From a checkpoint of a small transformer trained on Wikipedia.
Size: 9 layers, MLP 640 SwiGLU, vocabulary 8192.
Architecture: RMSNorm before each block, rotary positions, no biases in attention or MLP, untied embeddings.
Training: 148M tokens, 9028 steps.
MLP neurons of a small language model. Each row is named by its layer, matrix (gate and up: input weights) and neuron, and shows model dimensions 0-159. Each number is 128 + 32 x the weight over its row's rms, rounded and kept within 0 to 255. Numbers have three digits each. A neuron's up and down rows have the sign that makes its largest values positive.
A block is one neuron, or neurons of one layer that tend to fire together. After each block is what it responds to, as a language model described it from the Wikipedia text at the highest values.

L5.gate144:145116074101164103092141090121107158106111150164133121150082155156133159108108088098090127091131170110136093115123087168137100135173055129121125150080156104153112135154091105121142111083179122179107065124151118128048178143163146122114089133126167057172059117097144139121167148102221144170115104132109148115112104092135115104166102152096146115137063132215076201116102123173172151163131139097126097110094111138091180096128179098137062140094189161158142088135146128099093116138123128
L5.up144:132163043121155155110118149092161110127169130124121142131181142056108175154124115144081173107171169093071164085137137084134144125103096128159137091100102144154106133155134104149204089133159092157084129142130100104135130149173122185157175117099185140109108105093092134080183160113110146169122119123138118037136147150070111143114110166154130187138096140140106074078116131148125115104153146105134108162084098124168167118099182087174082110129086136205169077102137084101063126174133112
L5.gate320:114174060182156143146169110162121136123145122149141117183144137089144080177123126140124156124095161118097181091102097126194145093144165192095113146124124203153142159102135167170146075128147139117119073186133104144090132184141105162096104099143170064203114154104130126102168126118141107099137115138102174083117128111099151047093157069137139166132066125167064148106140174149124104096180100125126176156166120121084120125146120160188147074111058090134143161112100145161110124084110125
L5.up320:121168205177112154158112174132151157134085162131166108071122154147120143072105132081153081148151122159062172087139189164133103100118119111125142130127104178145117150159106183116108125103101183141067070108141127070148099118182119117127115155140136101085147077123126155184138123121088102108057160115064154141132135098086113098105136128124160161071100114124102083143146172179153062065137099110115163130102136129095119087125091140141088152105119128134124144050076190066159123110075119
L5.gate346:149100113148138196187162097108169165097079091159142138054142123153127127121073133200101118113132146124143137135062112076082150118088166129160096136123123107113144154106090163157148106152137119129075130169154168139094147094105130072073137124195147110123111140082135102137149106112092134064096067123050176110153142106103139140126078153068110121116134112181138117107086127192139103092133094174132150078123141129080070092104101097131030140175137132110127150127106182114121163068115125
L5.up346:138181160201139102158149172084107117125115145073083145061143117135077121151074125108144155158144124091104108148131153118130044166090123128124144090183167180122127138131107160177124167138159102115129081128145137125122120123115102159133080057181170077157032126091165115125132126130129164113102129095089185071102151119097131141137132136148152162128136141087053130114161138125091084153090134102102133160122104136089073101175149081167120156150162123097151133086124149074091061209124143
L5.gate466:091160117081130129106152116110132158059171110171128148137125094126113127141142131090071163154102109101180103079070060117124092151172114114085155112182171189127134113129125153141134138176134087076165116169075085112122036115152155228151114089160137097171127168114101081132124114138183152154177149134148166157137122062146117085123123135139090169130118092113096101170076133162116170131132103169127130104056122128130087149180192140126150143148133099056140135115184120146111154107106136
L5.up466:115122150158146005085146126061115169107102167135111129157196141118140149118121122120099112139161143093114106155148191132149233140072190171145133125144147169153133138102127149170138113119113160069157074122150076153127142161131151109114133117092152156088139166119180111145127060147110104067113098128116148056152098067158128136180120126092105128156113122088081100135127117119114109164139138146123118181145060160103105155167109146115107101109130120079127209129103205123092122152107121
L5.gate493:150150092104126189188140088136159144132163161210093094100130186136068149110135127131111138152144159177116149152108091104152173109138150141096111063174122074093110129069081142099126108106134065098049145183152119131122054139124165119128152176121191079137107166107164148147159097129082063115135097057131146153100145075143135162137123134055118117129136152111152124146111131151113146106155108165155173162162105115060103138112089137119099083159112148144103065069110132103088132127115160
L5.up493:121147123183107146136174129152169159148143155170119117148085127126155149187135145161072119135106135113173117155138191171085070128178172095127164113106160159117145173120116111173146103105100076141115085129134081118056106159127137185062132148121111142144138175110081104124128115090140153086187113131126160123142194088122104215115099145111089140136136108086083131128165143137129139126106095059156127115254163152105117127127154076109147096130119113192119159109123038139126079123117130
L5.gate514:157193114114142152189152142154143127114084161177171135187179141113161120103066119106105195086122127119124176108065108167169118094185126128063143114147131126121119143139113171195085126100110131106095130155149160072069153104104147137121128141122157082098142132059157143163116097151118126110086157126125119114157072127176144121140179090113131082170128126106135144117109172148160127138136159183170170119086166079087072138143162159125096149121095098171125182067149133128114159047069078
L5.up514:183174096155194157137112105105228121057049096110143121123150130153113137126100116177119109119100137145107146080108061144163110130080167134106173108121154077074136127105108159113121134095074142136104073100196118149119093207180087123141084159125153095109210139106108143113121132143098152093118115111139143189153145104140105138088142117128107127143103181134131141128099075136132081084142136156150177087120085107136146101115149149178206107123089157100162157090149107132194142139124096
L5.gate524:150162136131141102175119136118156173100141132173125117110115177117143194110092100099110167120136133122109113097086132103184160076164129137084107180183097173130141141160120167200116091100126102131087043153154105091079083136164168134083086133136156063111127138094119105187224143164144121124083163142075137170136163060137144128157152119127106149098149168136149136152144131196093122058111119144127116162130147105096115118111124168173096131132077070096097140105099135100118107057065138
L5.up524:136141197179102117149152128083099156184157157092089174049088118194093103151205130097107154155097154129121144118110118166159156076110124154140114154152138212121120132141070139205134112201132168117127153155128108111137139134102102087100144098115096129111124155168161136134208128115151150116152129162103153137160144128058141099148088184136099145103152176153108064151142120134142150116112110100121111111203151154103080103144093143123074109149152133072102148094101101117185094191098158
L5.gate530:081157121130132110044133079165120178139172121132139143177114135155154166187147119133095122130121160087099168175098105151124167107103117075083124109116138173170114188176113148174103129148117157171119132111123106114073185083151162117107149140130160126153142194039122130142134107111142109132107111132149147118155152054075146088131102143117164114079090135071121155176133153118157120113219120127137120131192102117114092111185133128142057098144122095057115196130116174169141077114091141
L5.up530:199146124129194042132101186097126109127161088124089129081148153174108090067103119117053112153090136104131106112124083112205159184114142139133154078135152166106137105100172127150160084119156150108112093134173143053170099140048142156088154110101134120138148113135092099130154125149089146102108128113223081104101151140159152112102101094074124130092148083119093149130162126158122173137134105107107172133132142115164145131073114132118071110117132068152053170145124089171124122147137121
Description: Decade digit in years. The third digit of four-digit 21st-century years, mostly the 2 in 2020s dates (20|2|2, 20|2|4), sometimes the leading 2 or 1 in 2010s years.

L2.gate145:119093065119169115134173148183120125079120200142116108108152169106109116154154136106124197130080149123069150134154183137144106075116143122130110097129061156118110128141176210151151201132186127099147111104092112103113102152128117158115147119119127116114150173145104109107159144140150115111151113202183088180125122100156155108166145112127136129177127084101198132121094160117140171169098114139139120120091063105175114113072096186119153130150142117172125197204115094192163197138137116
L2.up145:148086100156139152065097153152118082063145064138126108148118122085167111165143123137139210164176123116057191137086136144155146156140088125128157089094068142140143134137149119146076118112137125103136146113210150102089142140079093107152118180057141133096178104080139074121097150073099147171159067170187108157131130113146165143086145144077144135167090148101134104127115059112130109077178090097141161162088168124153107117106162124061104124113142125127111169149113092173118157143107142
L2.gate320:130130124134171076113122128151124097130088146144210126130169141152170193188093147085157171113100111129169161135095118112076127142130133121130159138113138171117119147135085136150123092162145082098174099073128136102128109170198142129121074110121156055139137102080127180170162117106168139120148122182081105119083152064058122127154127185091156139128113104080157182115115128177083132103120108100114058173145142120117190121125128131137176171126160050112114133156175090120120170102105210
L2.up320:117110145167192118093171128190152089106131102096143093153125132143120120166127098120131145067130152143177138123148099097122123047083179135148147136156154094114139139130141152170190142177148115092132137158177136169125056146112053138100100120165113130159133158118183137114131101124091077163103106158096123097106123135109110090112149191098131107146047129150202171128116136158140110115117084144096111152083062105209145128186115116111183113154039143118151132168152175122115137176093180
L2.gate358:139172119132169103155115139088153172114111150104134100162152207113090088152065124163110188112103142090180137165098129206131100137093184088112135125173095184090084131099126151133112130085101143111112135095104087118180154121104165098100121118118145108128134055110130110138106160165157162109147115158131116143154123119140162160154167083164134218074077131155159178090091157195150137184122088121134157164109116070097114163142179098103132095119102144125107223093117115180133144102132162
L2.up358:164104116121159148128078111042091153105127128171153116160101109127121100169160092136129109086133141115131130103113135106182130116122175138148154115128115165058165160115129105148147097127106102114095093234122128085164093150116097121125166044155086102143109121093137172125098117146080200096099134092135209079182111145166120104141199070135106132111118084108148204077123126178123078151088118118160140109114145160130124080081133166132113093115131168110109205133128065105128097099141117
L2.gate375:170129105142167053128133115116104162076062112152164139094177138148078126162145168129086207128101134133102124104124172070171162113149166156125132135170088161086151123151148118200132087090113069101093087146151128065129069108166127144111089109104100121117109188093185074167167153143138184145119101146099129168102166069068123132130151114115114120192103141105113111184147084170147115112117079142147132145089145100099116106097085110121143109160141156149154187152147101048109101108115130
L2.up375:109123117113105108174111116130077118084170144091113098117146149119115127218101098115126170080124169130098109145192183118149096120114060173132134135164139073170127181177112163164159079110155173103086076093155158129145129129117105127106117089119105098141125086113127149118135140131124192197132101210157156147099206141082123062096156139091151167173114153148164142107171128157129157114076124106135100160098118123099113070122111121041103169184114128182133126126189088132135140158154123
L2.gate391:163096099103128150127143130155183106064082119081148138111153195146181152136082150109076166131150108114118149127084112063097137123125130143160166133113132110059127146118112137137209157128208185132118106076155125132161108135148130120108116114133137125146095118136116105161098148119128173121135151165117124169110145083177146080154165089135103223064118036088126215138137109153101167087114184163087090174111107151093112127122140138103120141106110087069108115161102177148090154095127166
L2.up391:125148131144150106153106181060138129140071172109139086118099149133149106112088140119080163109159082130098119133124140202121151126111108172163098142103105143134105064060097135153165137200197137082180139128117144110124085151158171134118110121146024076089088079104099100170132136143195139083190154132139135146146151117120156171092177067121187162114149070119129172089149100125148126107131108116092153126133142105096080130127160145144173102123152149087111182145143163109094155180105179
L2.gate471:173100123126132087122173054103150113026174092113165109128146117146129150132118134095120183137104168063092141129191115084169148121219101138122151153099118143145134133099170166118137115031133160119140048115136119142119151167104143181103146135129128169146160147111105112128151173144070067119119102161145199121138157126147125133155144117105096174176155137108104121182156145150120180143118136206119128115077174123066149159096165153130189140125094132119117187107117137091156165135107115
L2.up471:118111127159172147183089112081039113030151122118127168128069144116156153202142100143122130129076111150164128128087142095133183161125100163111179146091103130099110157174187154162115137095118195111084134119176085111175089121158121097099117158077106155113088165112111102124093134165063131165091121149099138081140135075140119112127151074067135167118188141131117108124129140129173106094107131137140106159070193117109123162129087082104188121148151133090117178100153137091123166142122166
L2.gate508:105154128119113121127119194116133135160130162146055149145109124117107169073168149162131076194125147159139151141116106183095156119111077120088117115110182106133114087070089176140122101104106132191160156109170102162057109123206158135135148130127150114126131145098156068179129153141153136152109144139190150133102105152136118069125128128118080052139199204170087067119144136154147140068084155107077161128124190141136122140147131148153141119103173153150169120146115147132171059069091134
L2.up508:113089073081034149125138103175126172164175181142154103152165070137151133143117154094141160179169144091115170165131144126042061130130132106170133191084166143146165091131131103127155112126082124158150160109092130124078115150105101115100153157163136180157106147117100153108127114118147103097071130064075156128100180128108144126095105120142169145143126098099083123169105102120143139136161151118110127170161141109067130105177094065112144110067109173167103091155103163082134090063109090
L2.gate518:082067133068115122121201108082185119082133173118069130103150111101099129132102161102133133072117125111107148136143151128181158168123189154111148102153082127129139120075103144117106112117157136138098050101178095140114091125108168178075150069129138127158099107147136109155132217129107106162113120163168138192115127140155146184182131155124096159187156121098139105134098173145136116115138135158166140074077127099164125078122157199137133113134137106098127134130066112032173171112108161
L2.up518:109126141118189128128122097157162094134047155166164090153098119130131174152201075180138195112131164069156102180067138141110119113070129096132183072123079130119119111072155148106125176172134081109139126125129133084113086136138101122122063136120170112119105136097070086133109124116120181126146120132154177126145161158083131117138180122090088171150166118145169157118098150136047111123097111155117141130105116080102187184140153135068151122152116167081153191125108183097080162128125111
Description: Continuation after "in". The token right after "in", mostly the first digits of a year (in 2016, in 1895), plus word-pieces in inflicted and intensity and "in addition".

L2.gate54:110122077120153120099107180081112129126109154153095133132178116094151123085131093129155098112126169153121108115125158172091153148132144158148126146126144072091112099154108097130127036144102088137104155146145135106123152089119135077141165190156123151141181107141121111135120130150141043120103129062109091144177089071137161173119121127097087162131097208175107109090195146095070116171185136107102099095112120143149127069129138093151152124173119123185130119191095058186138039161110129
L2.up54:098141119125182042108141129144043075135123049178157125133102132132135105096101148154205090132148129123109086095137157135153164151077109152078145141128158107072094097141168139195105141221190096131119079097132076139135174132167149139125142102113155097105122110108162086102148160068130206165126115105125103096110117123162121179149123106113094161117192155109105152128150150138137088140141086112112091125135141122120177175114140167122069175136113143108081166135115093134161182174147102
L2.gate116:082119103152093109067108128164090105190097130083158116133080164175118100160101095132155148129134135140216155184083117110107127090108128107099157119166149144093129140139163116100161134080212104095175191103121167148180179153135118120163148102153163131126142149132157172127117142094180155090115149143051134182162122130148179129108147121200130166181124111115138125175139123137163125121144168097104154184052149113026149120147139097164171105175136101136138167131101136150150111149088142
L2.up116:097128114113115070101131189143093079143003027057150165160197167146102163181096133113168097115098108136196156101156118148153113133122150111126139118158170130091156058089168144145183094099127112128118180173156129121181121111107116153128140167105174091122134125097190118089144150081135105086129155127116122117130105159130135127125141134101136189156109122079104137112105174119198119181136174141088145155117132109095144112131138070119146179085119092127137120155114109157080120114123160
L2.gate214:106130138117169157181117176087119122113072119092135138124207165114130092085069124133154179227127142154199101118086148127116129121111133115129123129133121141093182085125181170139175139096153184139104081110102167175132144159140140177101147101210178130105105119126140106118184154087137126183082134120107132122204152141095114110117097063148115159182109131136101098134114171168079154178111168147116140183081121150097160075182098159101107107140097106153122129121104165108159092107146088
L2.up214:169116114144133083090139134168103101109054112112166165138137156140105134098089069176149207104166119090109130138169161113186148155053173142149131073139127104116143139103107130186106123107088104130139103089117170090182180221118097158134132102149068124103135076080100177105098121118188085142126133145109147149134093170189118141099069151103138137110129158104123118141128177110097124091112155125102159103115087157103059089129131133167148117098137090145099140233100094166126116142128143
L2.gate215:086091139104188201151174084145104131109137124097131116111114104148157154122108172154128118174158135166163154096171031150148134148129200124132111094135148123092171132118131139076128110182145120109098154107151155117186092156157098126080149082153135157127125154127135143111149117172067069150111125028117154145164116170098166097152071138077077136145109127156132149161128180142175183136084152109143141161141121147096131127168146099143142141150060118189160087115035162171134111145147141
L2.up215:145069070125171127151091123136120125078154158068113114117101158160106131120133090149104183102151138109097135140166117074076155035067129102116099151107103149116125119128150206160120157123133119091137187128143129093197133140191136083071090114120096101122139139133186163122149161119132092127141108081111117136095113120170168059138140066121137133184106059121139091105135132117158115139153108127149177106141098083174158119143073142117135174206088051168141179148160128169145128106092144
L2.gate265:069110138122131108135137167146116147077089195113145136163136156074092067148086127116148141081129120066168140097122102110135105096099170166095095138135070170192133094155118163149105167175106163128035112138131127179139062171221154105109109139109130120070125131139136133138107136176148090147094118123163127142151157152134160085162161123112131196108085139162119113136101132120109118087046172145127180158169118126106070139148146128140129157161113118216149145105113168081183134106139146
L2.up265:090110133051165118147137125103138098070100150102146178143209125107148112119111174128152164157124126093131099135131090152138093098138188169136111138147109184172150153117108090194149139186156120068086106115160144144145134195173151124098112122162199098133117066149081161105158135152138125142132133082115102183157184115145120097155114141109083194147117148211134130126117118147092099104103158196161136156156106130124090110155145144117079084147131139203146139098096145169223104132156127
L2.gate340:100172136137093118142101182122106092148055127097139120162133121103066140113148108115158101175069129076163129168149104109133137111106172138134107118155156140124126126179159151136160162117079106182138138163105091163155194141111098156118087132179140077058128143128124147130085176193185088115074106104103116160183110178194119142140124099139195129135202150198109098128094129121117096140134096145137162129157117121158125135116184160183054151118126081155210117144113109126128118111117059
L2.up340:156186118135128169042110163096061109122120151119088153109122119125167080112120177122107125161202129065119088131130137132120091105103103136140147142117124150126151069129155072103118115107131148108144182079085087166142197172118151128191096159174136094106113095143104132126127131151205120115187144131107092122141168145119108139122105147198155178123135104139125135129116151087119173156160135099164103125170138109092163052116164151076067125164151109207101096129063102155193095135129085
L2.gate560:115150179179111178137125177141137147166043183086107149172101153160101079072117130101155095078112073156140149139136140179128131153132112119175136128126116099160147080167069153110133154113148184151103109161099191168138138125160136136087101114161201074119135148085128177141125105127069086159139117131063135179144114146107136089179170118088139189137154182137147111136114180156107113126112122092127177174142119116112093199170145187141065149134163104144115174147084131126141085128162108
L2.up560:105131128175165085116105087096109087068087108103119097141130175186170124110081101110128182161144068125138149160091126149088130124043148149090143111127096138100157127086159155115153185177167086064122086143100142113148151163102106125104141046150091121106123118085151182138138167148174125170113170105136109144166139161154141178117125121167116122165133151127113176171141128151191122088118111084139081129124146132095136066169060092098125089153207139173130167114119080146187144149088151
L2.gate581:052077107057138076111084152127100141134162167132130110117097134108116091113136140091144174126143139088139104120059149144138103174141108197129141129119130131092160198141069082103147110168131089111136180149144117101141111135113127135118140138176158141156190095110093247131118124148175133188129165113114151098167148147084099154111091147153129171130146166152114099145128160129124105156205149137149108146137175140113175100115061116156106148206112194164130107102071076121153072134112138
L2.up581:091144170139144156183066094129106148136146122128109179170096137131191156161136100141192123099072130098176149130088136181117104127159120165111115080087181159110134150162129154109169142165083107127185102175142108120187124096142145163114135143120093123116109115155064181091137193094169185136149118179093113149136143118189118150139156191153190159170128150180102049147133213131118128173134147133170127115130156154098133155107166079076107109142139158133145105101166107155160165159180130
Description: Apostrophe-s clitic. The "s" right after an apostrophe, as in possessives and contractions like band's, Ruth's, it's; weaker on colons in infobox fields like Elevation:.

L3.gate235:093102196127105170069163120128103110157109122097100108181103088158101092126103133118079167157091154118213128123142095174158073137120199160115152153122138152159110102113131126124129075110126071151120145086126138133160153146091189119126087085178089160130111112119147142089124142132054121154160051124178148181192164115133140139116135136107149122150145136146109146094038166119121143145107123125218183121162154091160074175091170145147124144131099100173105156159123096132088122192118097
L3.up235:117122153139112187163154141137080151174102148146188112148135102195135106110124134073071147123068121106112141100079144121095130113123087190130123104145141158144146106090107092145188109125114106091112090124169131111147119124056135082131073119204161151168138138112155177129130177107107107160172109154153120150151173074128156107122186117068106061136112088155097162113112119106199080128092155170170164128173196114151124104105077180154107189115105138127135189108092171114097157150117084
Description: Split "s" pieces and adverbs. Three groups: a lone "s" piece, as in possessive 's or split words like pre-s-erve and s-ynchronized; adverbs after are/were (also, sometimes, either); digits inside coordinates, years or numbers.

L3.gate464:159125129100117119112138128094123141106148141026082118098155158134100083171119109088074155086138070116144102118131212137143118109113196131139164142150097147156151088120117135103073096099129201125110103148109099109080127130128173153081125107146088109116122088084099021151134146125138151134123156128118126197120171079184131123188199123119164117134159137091154162150099133134101170119080099124214166087088124105143061140148160096104130105151126107116062138137150140146114133096086163
L3.up464:207172151103149120131152145126131127165153147179123137097134157155088119122123153121084127095109119126101112123099139148148077131152070163094161121112096162085129097103117117119127141169150111148125075143108107081140103112178153155126149118128121052115132199137068143122134135145133173138160128124151143148164171065138091159141156164062092098165136111119142182187128071085143165128068057088098153106141112086178124111186155094089148186200147157084078187080159092118093115066132140
Description: Year digits in dates. Digit tokens inside four-digit years, mostly the last digit, after "On May 24," or "In", e.g. 2011, 1974, 1591.

L5.gate41:138157195113155135159106066121146118139137153090154133138132120111176128052173133142035131142115168158190129144049094153109165170133154131120125169149091093128130149064142177172144175135145101101094087161158117142144195135099152157091124119163168141118106125073114117126148177131125088161125104170137141117110094054098133098186089157054122099136103122163119151082129166175145100175070167142140082141161108120092128129144105091121107189085110104107100157185130089086125111154099155
L5.up41:167126085140161103064120130121142132156248150130129119131098092157097152143217203083112135091114134100194131105164080133148153118101105148141153149102111130118158123140120106121134196116157105139057100118152141105089099115125150127103135098119139136122152133161126084136158109136194102119100177127153142134115072071142111131113099118130108093159093116138098114113170077110173171175111162001160111132160134124162142093113126089097143074115123130110063142100112069187115099143105143
L5.gate381:194130144107130105132100097139111135150119102181111096185182089167149124103083177161110110166159110202175152088106097066124116169183083177087154156113074106107126116115147162096105129066197089130129099079135097226144169127180145143104185157143132084171135090119115125148112140179171121134119173092087153151158138124114122116148067147120157121195128100133109190144096140160084095136131141121111128142136164109066106148117145087144036119103137148135155103139126107124122115120083136
L5.up381:090150140126094083184094106157092149153151168169162057153148101128154114117144111152131089072075152102168127172095099124028137142153105110132166147136124137156170123110084119109157113094170123069078139063158123113176147100146137163135167070100099111147163138179135110164124136112161118147120169068112125161105127128080111127123182103158094081143122068099158138161099101157101078143171119165197108112218159112066139132103128071118128099121164189090112127145120081098151129147137134
L5.gate387:195203078159120141118129096119135115189136189145126073075115103161179159101095135119135165156115132171065158166191123103165126141143121119123082094199094101146130118151168118176200188080160150194146103132138126118176156147057086144104121162080121060151109141113095139116155171176128145128089116068162159156110161139134152134140139145073137116153144149119122155182119110101112142153173143141114095163136078148079089119117118118134162173172159121177120132164169166128085151112123156
L5.up387:129153118153114084123131100099111152121172110043095136110138134121169105149112109091150149089119128126130115135093115105160136111165144137114147112169081150189124106148122149162094072101062178109118139123066175079087142118095169103103122090196142159180102113099156136120143137115124162152113133149105094159100091090111158051158105125099203138099120077115111218072071170153203097146072154160160115127136103120095103106177111143135083121137108114111091167172105176147090186180126155
L5.gate411:170160118151127121075158105094157135128171108095110080122121095110175112163136175096110190155136168122162136201126109124106102077181148154081135157127124156140155134129148143145093144162167178160142169133189097128140146153094127110103154136163147107169137149172119136221224086171145117123109129143120158129132110107111142124117104170130147130201139136186156118124179174100170189171064192085183099180054136112127133153169102078160123125157102134113157161142113143146172127128088145
L5.up411:179148193134124092092157100130122134132138120152098153162143129164121225143198136110071186161154091147135113132085139119129098127139141171142139126188152148157108125113124126117117162119101091123140070130119109091141106123177161133156094074117121093167184116068136143061106134120172149118123143114143103184154118138117144106099089170104122105212094152104113169142111163079085152106101185214126065188177098132119143080134125185095074127146092147117128157085123146176105178140123082
L5.gate447:149084122158196035127159140084082187119126135105163128153143123111129147120072130142113169141106149070128100112061067109141173102094140121090061182148116134121150101065115133135075128070112146135146052148104107151163216167098181146087112078160087116102092161108148121122142167143191133142082141117083118154179133121144170112155115125139130120169138140069156123103110170151115121110178099131109120170106133127099096157125119129112065167181110131105135116172161168148154117124068105
L5.up447:128113072131104058117190114216124099124163151112100127142124114112122091146050157192165099126137171080077130061098122117129125135071126140124080123139076097068113121079142134172101121125135111128188093113163152127194180092160084182094098109116156129140091114137106119111127157099116160143147149116118163115105107156093123179062165131121120163157110117098111180129138065126129091091143055102053103156158138116128138198151156114086134158114098166142169092162116144149121126161131077
L5.gate489:064151201101129059081155121130114125106099118117140084112137111154164100151177110058114121155086116137157097152138128150158131120086168157100173128063126151142102086121101173138084127152180110103092109129131120130122119192127120125134126111137110166132169128137086128163128148135160068116063140105066105160096089130163120082135123136162161122131118162170117065152106177081058160098099156127152155197152118144127134158166132180135073111120128097156066161164064160145094139173073210
L5.up489:125168096163148113092091154137076151061112093086122152119117143123172147149101189178129094150142083125165132109162064183066115092072115061173083122158126134093100135127116167104224117102126119085102110119139179119149081146139065137123142082093121120158107143082116136055186113136161169132154132089122122093169140150182134101138172110106146155122156144129098121124094100120181135084097123147112142183102178187063136148118121162102120093151157135186148135072135137150147167179122108
L5.gate580:126202141131102155068155093164059168134140136198108099132181135107102082143107174131104174096116113095147133148175112146176163157135109175123088148129084159115135107117152146116081111113130139160139059115129079111118161184164145139134092131163159078133120186148138143161098101189236112135065117131154165130146154093162159108168157166154117130163095119118105133129054162136128123125165103125131105141171108153106119086135191101140095141110120067190167142221126097109115105130135128
L5.up580:076149098117145158100075152076120138103123176082175125152164165092106074143144108139095168068144078093221097167168103147127147098126193120170136118126154136080122115168098159126102126112112109129105141128105097130158203115136080146130121181143160120120144155140123106175175113128144140096145086094098121091095097133147142065140150116115103184103095083112168102179135218148174155137098162108102164154164138116114108158134123140089072110126080084189170188146136188145126072106117130
L5.gate628:131114149088103139142146111188100101085138150123101088090140076154134110116089123073179108115146126131090110161094161100148118109122164146108156142157098166088145116070154195140153126151105119148070142168071151153174127134115121117096104132132137142070097156116112157182084136135117121154127122092121129158135130181138150117175085162080144104187158135152155173143138178094055115171112097110187101150176124084074068173090081132101039128096199153144143140077114094101187095150083096
L5.up628:126138106154083110170154118136047049068111142134099142160161174108102147129121113060193133173096155131142122081133108114174084169161112162145134175139094098173121096165096125153153125123082074157186147121082129088151124157196104130092128138086127170124122099111058113135171139151151104068080170120119104130179104164112121184135111152104125145100147129167099144123198157100131107125150152148081131155166143159135092107103112068191145133159154113100125154102115110163218115158082133
Description: Possessive determiners and 's. Possessive words, chiefly her and his after a preposition (in her, during his, after its) and the s in names like Women's and Gallery's.